{
  "n_layer": 15,
  "n_head": 6,
  "vocab_size": 2755,
  "norm": "rmsnorm",
  "positions": "learned+rope",
  "rope_fraction": 1.0,
  "bias": "all",
  "init_std_down": 0.0,
  "beta1": 0.9,
  "beta2": 0.99,
  "lr_head": 0.00759,
  "seq_len": 512,
  "train_tokens": 190200000,
  "steps": 11609
}
MLP neurons of a small language model. Each row is named by its layer, matrix (gate and up: input weights) and neuron, and shows model dimensions 0-191. Each number is 128 + 24 x the weight over its row's rms, rounded and kept within 0 to 255. Numbers have three digits each. A neuron's up and down rows have the sign that makes its largest values positive.
After each neuron's rows, "fires after" lists the tokens most often just before its 100 highest values on Wikipedia text that the model never trained on.

L10.gate352:084087122160115102168119132112157111121141108092121116128107116096137139112154119157116131157107125077187121109133175139142127140155116129130163083132094151121181160146139110140112094077116144145104132137143110083190157142076110138112124132090138121140106106160143125110140137154123155112144105130087102093132182134117099116107089119117131146145144077137151104152136075116118112133125143137097134122113105143120084124107138137126107131102088133117142109075158093114116141109097104118126106128126132128148123123149157184162144149155137153133134165105112160105109105132175148097
L10.up352:131160136094105161167145103150133130152121125111132166133115085132137133157170101126126152098154163133122099146146163104143109117120142130127139142120096115091132152100112144115122128110131125134098117156114085142147108112119134147118098127154097164118113100133146134129116149095143089162139101099117128166090169139114105133196159123147105125088124076110111123131169107083145149127143134150154119138154106135145095107120113121120140127099105124148128124110120147177156150114124142125127111103096150191075095149171175160137081125109134135115052138151166119112060128120139140116
fires after: "9", "0", "8", "1"

L4.gate358:103127102113121100122121083103124101132179114121141151117083136104124119122113171095142114156140100074153091111127106138108125137145104110126154139104161168154177174141127138132138079112120143115135149147120123107143142100155133128167085140168130098158103129165125125117091089100142093112178148095133119124116123126092133132131103115139138116115119092119133133100133134120091119110131169110122130117112114131142122185066108140119093090147094166145162152105085145148096124157102106154137133187124113093115151114111157108103108143077128140084111163123152151090136129137126119097
L4.up358:132142126114111133129139111118137120175128142126115112180136100120141120114026148165135091126150128092138144072101113145129169107132162118141143132155128145099120066073126114131131138147115134152140121135141149159153127172092108107164153132128118116126124105092161091119157113083143108129152066145113126110125129102144072138084107128135140106144110145129098175143108120117129142086096143096113160142140124113128088148155113129133138129111147170145143160128111147095129138116102135141168126135136110123126088101129115133178132109137107143140147120148126129111079099138111092067
fires after: "5", "1", "8", "7", "3"

L2.gate407:074076083108117092157082129141139106138135127138173129080086133119172147088152168131101160124115117112144121158187146109147121103120122139131145151134109120103155151134118129147139094150122156140082134151123101150156124108147131203147115135170123116161142103110124108153134101123118134149160139129124096125126146105104151113131144117104109103176129099118147104133098122116086121174127112071119139124133094143092121141086123098120106099127104164158147142130130127125067139128125101141109124192121133130133138139181139109114152151113130112085100142107161103121138096104117133123
L2.up407:087134125117127076129108110143149136146118139118162126128100103150122133113125114135154118097167089129126129121152105083106117100158102121107125128123134142139154127153089124131121099121150131138115118139080096130137151117166140118133090104150100117148165113116094141125144095103183123119162123146093135133102140134140113130146127159123130097123109158099109132135089143110095122143147123081072109148095123169080105163155117118104142165079107134202111086148107155142157144163165121095178153163140119151139142101148146122127124129062120144098131127136076109112166092141112166120
fires after: "1", "3", "4", "8", "7"

L6.gate370:141103133153125071130140142133149065104108161122141181116129104100108143129110098119113127161136109112169143164136116098126125129165091122111103125154128117122104154095116131137114108138132159143142074130138140112106131145172110192140098130130157078132121173141099106123162131134134168140093096099112112168188108097110112100121147125118119186160086135164082144138143129135126091164142146163090146099117147113117151163118146116163106142123170129117126118119109073150145142103103114115119108111148118096118148103130126123137124149116147158122137142092108125090137090096137127092
L6.up370:133113090161125096147143103154132116161082186159139147175130117113128127130137105083113116134138122147119159149172159105138105156170099120136116193144110124138153130119132107092098124116101151103143139104146100085118124123135124091146171116128098120108146135090121095136165107160115126134125145123142141089155144108097170115151199149148089126120163160127106069102129144125111135141151131126120131148095154132112113130077124116170117117127128188128139071142135117122089122142118132125165114104103099126099149125117115124114151095150147159143142173170127147176137130130150119125
fires after: "ro", "2", "we", " R", " L", "ie"

L6.gate153:120131118070148085168129139121127144127113089148100122140108115143111157116159128148163111157105107103106108151131131130121132131118181101163137093122127147123135116135128127125103091109129105100130147130119144156121139130148134105170112123159131132093116134126143161104176106115152098121137098104118136082145115126049142127156162125137100125094139138147103142158138114138089061130109161076134120135098123177132085157061133115158111126107098131146161109113143102172084100114093152119123109144124147096095127150154123156118122127072123093109135156105092151114135117089129111156
L6.up153:127140150119131138160154104153152122133115132128092100082119141123082144099155135106130161136157129161109101100165110107092141147172126132125123124102115131182136110121139095135134105134118111156119132117130144121117165112118119108156135141150105126110117108141167133108127112156167141095138135129125106111127119085143073143120092081144097151119055110105137105129142097105123118115144150140138158106132127139104134091096090099132118143120110127089126127082111091144125122099147159137121122092158135117105129140128221135139147200118127149177197129143095152117131121128116156175
fires after: "8", "3", "7", "6", "9", "1"

L9.gate10:151121123142110110170112147120112166095144147138114114149119108157139088115184108083088100145144108109141116118111162125156092158086123131108121093096109122101124108117173113135135158162114121109081137100122127106101111141121142148140146102102084084142109162181108109135101151212147115153102141128143160153120157122131161109144146142116155175137140081117108138135113139122106091114111146108152150139128145140101110094089103150129103112114151152064153163127171125124095134122132154114154137059133135130138104159115132118111135126138139108142124134130138181162110134115118140139
L9.up10:158165131169129152158109123140097112118201110112134142096119124147070103148129117148156117097127082164116134095125102161092125108129114097169132116121154118097115087088148134152107088116164095086122105115142148118152163140123127137126157106118165119113131141157108137171164115133123128127077141186137162165081147126092142146100139178141161126150105117148102150149160142169125111111114132107143137140142138122087134124150097097099108121126165122127105139119146102078112118160108112153141149156165131090148112118124130122120152109129141136127142161101092155135092155142116163131
fires after: " (", "-", " down", " out", " in", " "

L9.gate47:123120173147128100155129142128164146148144125095112129127102137116120100167145123121154095098134152093117169130105112136139206111109138086132136145131086089115127138094123119128113103103122147120087143141122146094164150121149117113127110111166156134171119142127164121127091126152140183133174086140140137122107101135103117140113116101126096122163158090124129162095127099099151099125119134131136170102100157171128090114116094140130097126154139091137139139122170118131106076098076130148135112106089105057089141144157148133135145162116108107148126125113136165096160139107112106136
L9.up47:148147106146148130157159107137131117117091112141140110101142107148110130141174133092114126115117139119100135139117142145105157148097147127123140091124111130082145086179140087121139120120097128118162145143136145132133130087101153080110132120148083152088117125106163120082105138101130129115098101087099122124145184151117119117177088146109119142109117108079148112168133075096138129134142115144134149153147147139076161084137106122150089116102111103143163118108180132133116104107099092111107146094112143136140080144116159065159132100131155110107133140154127111113116138108101099169
fires after: "0", "9", "1", "–", "8", " dis"

L11.gate510:091156127135143067141132133104134122148088146108058096145096135134135116124191131102127100108099130119189140140130146130115132160099149135170139122117141132169126117134120154119110093069121115134129179096124121109140153140152078142138133122133116120140113160111134097148140142140098129149110135130130127137134147133158125117118109141138143170136119116136166085125150106162124140173089107144149152090157158102165120107098114140145090090156160166109159089119192118139119111127118140144140135140156149134143090149096124127145160114097124162093183102122104151087154127134148147159
L11.up510:119170188111086109146129119137085160149110115153122123115125155169101173126148129134096103075161129126100098138104129114152123166163120162121132104143167145125143123143086119117138139119118096148119088121134133076147166085076074125129131128165094143122162102167108130100105130121112116106131124148124115130114144098108122134144148160152115123117120132093151099115161126125149103177095112138127115127135153125148140121118169124127137133164131073120129131079110080127123110095134114126137135136132130159164064170134120119130088099140105138146108136127107104191115124156117144074
fires after: " go", " w", " Re", " out", " re", " de"

L3.gate316:142158143123126178141137120147113161138144077126094149129096093099134113169115116098137119116122141151151168088124126117114100153151104115098134114134108087124080126118132118118154140106151122122123110109122114115129130115086103138103147135118176135152138106109127120092109150144052122117137112144121102123141093087111157101105077168135095126083108094142131182138145089138149147127117106126128137119171115139139156036109146124134143116133135113095119126105103112118110101144118139094148141063128193100104148115111130108106107174129093123169144099143135141156142126120135121142
L3.up316:145133134126163172123101123122081112124105142137134108104120120134086116152134119092149134139111222117092126074088117139110188111120135144156124128157148150143151108135150113130147127145132153096169148122133136116143101095107145103123142141106161164136121091134184129079118123142151155154126151112149101135137099154137106138123170144129126134127126091081120160128147154100124148088137128123113149117167108161139125088139133132153078154160131145129166134104152134076116120108090133155082135081147130161142084128098129140117129129093099146171126133159109146126125153144121090101
fires after: "8", "1", "0", "3", "2", "4"

L3.gate27:108132146108131147149133118156146128131144122117120140153133131144126104159143137126116116131149115097096156157164069116150143138099123089126141151107110142093122066066126126127122074185085137109136136130125138134143157123131085107108137104131145154055115081142140137150102171081138144130124142129140071122154115113140105143132118105109099124161125104125136157106103099131124195074082137162146140115099103135151117149133114138114099096132147102124145131110144107099164152118124123115121096113129094100104080134081129126156128098086131133126151164140139137113139130142088094086
L3.up27:117069130086150126149102162098141156105159114185165112138135108164135100153111133142117128104104143126147129101115114139152154136134099164100069106119145138122090125088105125098103115123127110138156130122120148147148150123094097177089116152126119144100150125111153082110150127103090123123138109104105143116156131114069129112152176123118092144094142100131127127136129072132102125121131124147116131142144091161122117121126136088148116126159152138119126092104141152120102082144097148110145105143145126140148093174093146108165128109115142058159148132160144083143121175138103106100
fires after: "0", "2", "1"

L4.gate391:100131134102109165080146124116112138132102134166093189148141132131091126158118141105135112179117128083128101105098100134137133176132131077113164085098157138135155093121158125107126118108147126129126110101125126113142138136139162131152133148110115113103088143124111123100085127156152106106122134108110152117151121152106062182099097130128117135103130157145103143064171123122103114118123076126111116118165153149127162136121139108130125123177120108094143128114121133146116115157117075122174176133140152131131115066077152108155122127084112125112128124116149127136115146126156166107
L4.up391:154179171164111144148106117163140180138125156118124139136125139142101111122122141112131135123151140121115150127130129085150151116137102127111099104114103124104146124126137138171113055172095159142140120058117147097194149157098124087145124103133141109121140103155119134087130148112132127121126092138154142129103156083156089118102169120115121150111121119121157146101093127109113151115110122118166124130106147152145119174132135103150094123090148139163120125122126158075150119072111122148152171144156149131128136130089135125119115113107098124123158140124122111108101102188102062116
fires after: "0", "2", "9", "1", "8"

L6.gate422:112134101127145118071112113100146080127152101117123135135144121122121145084131176097101122108138142101134127129106123092111131126117115170096138157096126107102123106154125111120127083162120154123154122135139136083094126149124118063144138095130143078169091134101106076126152157113116132151134108141141148156183117097087099170138113137113165149121119139127111126151129151173135139135129098101146120163101125139119153128098112126114086066109117156152151112129124084135129135166113138101153136152128133100150111104162145154144154125173148120121183166126136098109131094124155107069
L6.up422:104128153133154087124130100132115125125137134115102138157120138155156118128086118143144107158099194132126156102128172110105116135139123113127084132086113113133117114114147125118135102112100112138128151120119143160138147101135118101155149097162142087134160070169136142132162105103133124121147093106096125130176110112092121116108073124154100131123129174096146163094115121146095200093153099138133111146100116155135132111117140136147124122145132138136136105142170116117163133112116098082184139138122107128164171120123127097144124168098115170133154170134087096145161123094105151175
fires after: " e", "2", "ro", "3", "7", "ol"

L3.gate138:146090101150158116120150148149120088096125148150112128116154147145109109112137151101153119162103112135106131081132152154126087142099118156120136147113108174129113124125147161139137139178119137130114139119106133112142083149119127167081152105050158147150135132121103123133128158119155137128107133116122122132154144182159165124130144124135117165142126117161138131125127105197129131143147115179131129114144134114150195092162142148135093109159145128116156162149118155085167120097156112144119115061132108135114136141085163103141134144167160118155130134133138168153154180108155129109
L3.up138:133150127152167118189107164140102147105123116131121128150144128142116110136113124130143087127138078136157113095112128156155111107118134147109144117111135152147065095095176100108120163141131109157139094072129155137126164162107115110093141143126147117111145161100119118124127142124122144120128137087102157140151137144117106117139135114133155136142094115138097125178168096143121150112115162168162116146130181132153122135168091152117157132105112104080093110127134119142143121148163149136122103089142162077086137121122134127084118143144157167169177156153125165130139178137153175119
fires after: " (", " \"", "-", "–", "/"

L6.gate70:179171132140119097152123107156141096142132177152113093108116121160104132105118109132135137115175090157115119138103159117146124170132123136107150139124113081139119095131161156132177128103149146111156124145150124114181123139084147145087140147159122148151146145166126100128089170139086186159101117133136148085100101084165145116123121133102129143125118157184103157107151092103096136151159118145157143135183135125121126125110122114125102122142112110102196115120131123109104106137131088132137121109130172090115140163097149107124122141162157112155162132131122100134165149134123135130
L6.up70:122140111112129074124106112094117108118104106117151137171147117104131106096123091135125090144127091089148110138125145129168129131126161131114126117150162150093122161187070151105118151121143129165116092115162168104110143146126133156120092104111124136154163072118092126119145084071099116138111113137132147118144125151143119105161162115149131111099156130129109139141124123147110103120128077141132124181144160143137095171095149119115116154130123097134175122114190088150092114122152127103168131182131152118165095133130121131120118085109119167131137145159141100097116133153115101101
fires after: "ro", "1", " re", " Re", "7", "8"

L3.gate224:151118127189125109154132160113134116108135113091127156101157137140124103100186112136110116166123123130144103129112134103155072155104104133113143096101113132146113138146160143139131143169117143170115137101141095133109107149109140167158191100109177108126149182110100116134149139122153114134120175111099161164105139144171132137150126151119142170153113114162116143116152124180098094169121141159093105141132087109117144105130105139116120125141131123108109153144119167100147134149125118118133133081138146132100133143126156119115130140166130124178165170122131191136145184153161129115
L3.up224:109117111152136176125106212087138137132130126156116153134148122082109122104117101102140084181133104158127137118121117153129122100139158172105129125156148114140091110124138104098133163096113105103132076146117090105146104135146141125134144121137117117140125154146107100104143155132120122104156124158103149128149129193158115146174140124193150167117117157155126153118130122152114135136121154111137135108113145134163163129178132136146127141082119150115147152153129115126195125117169138145125159068140126086126113107101138131133134137134136180161147133124115137132089174108134168157
fires after: " (", " \"", "-", "/", " '"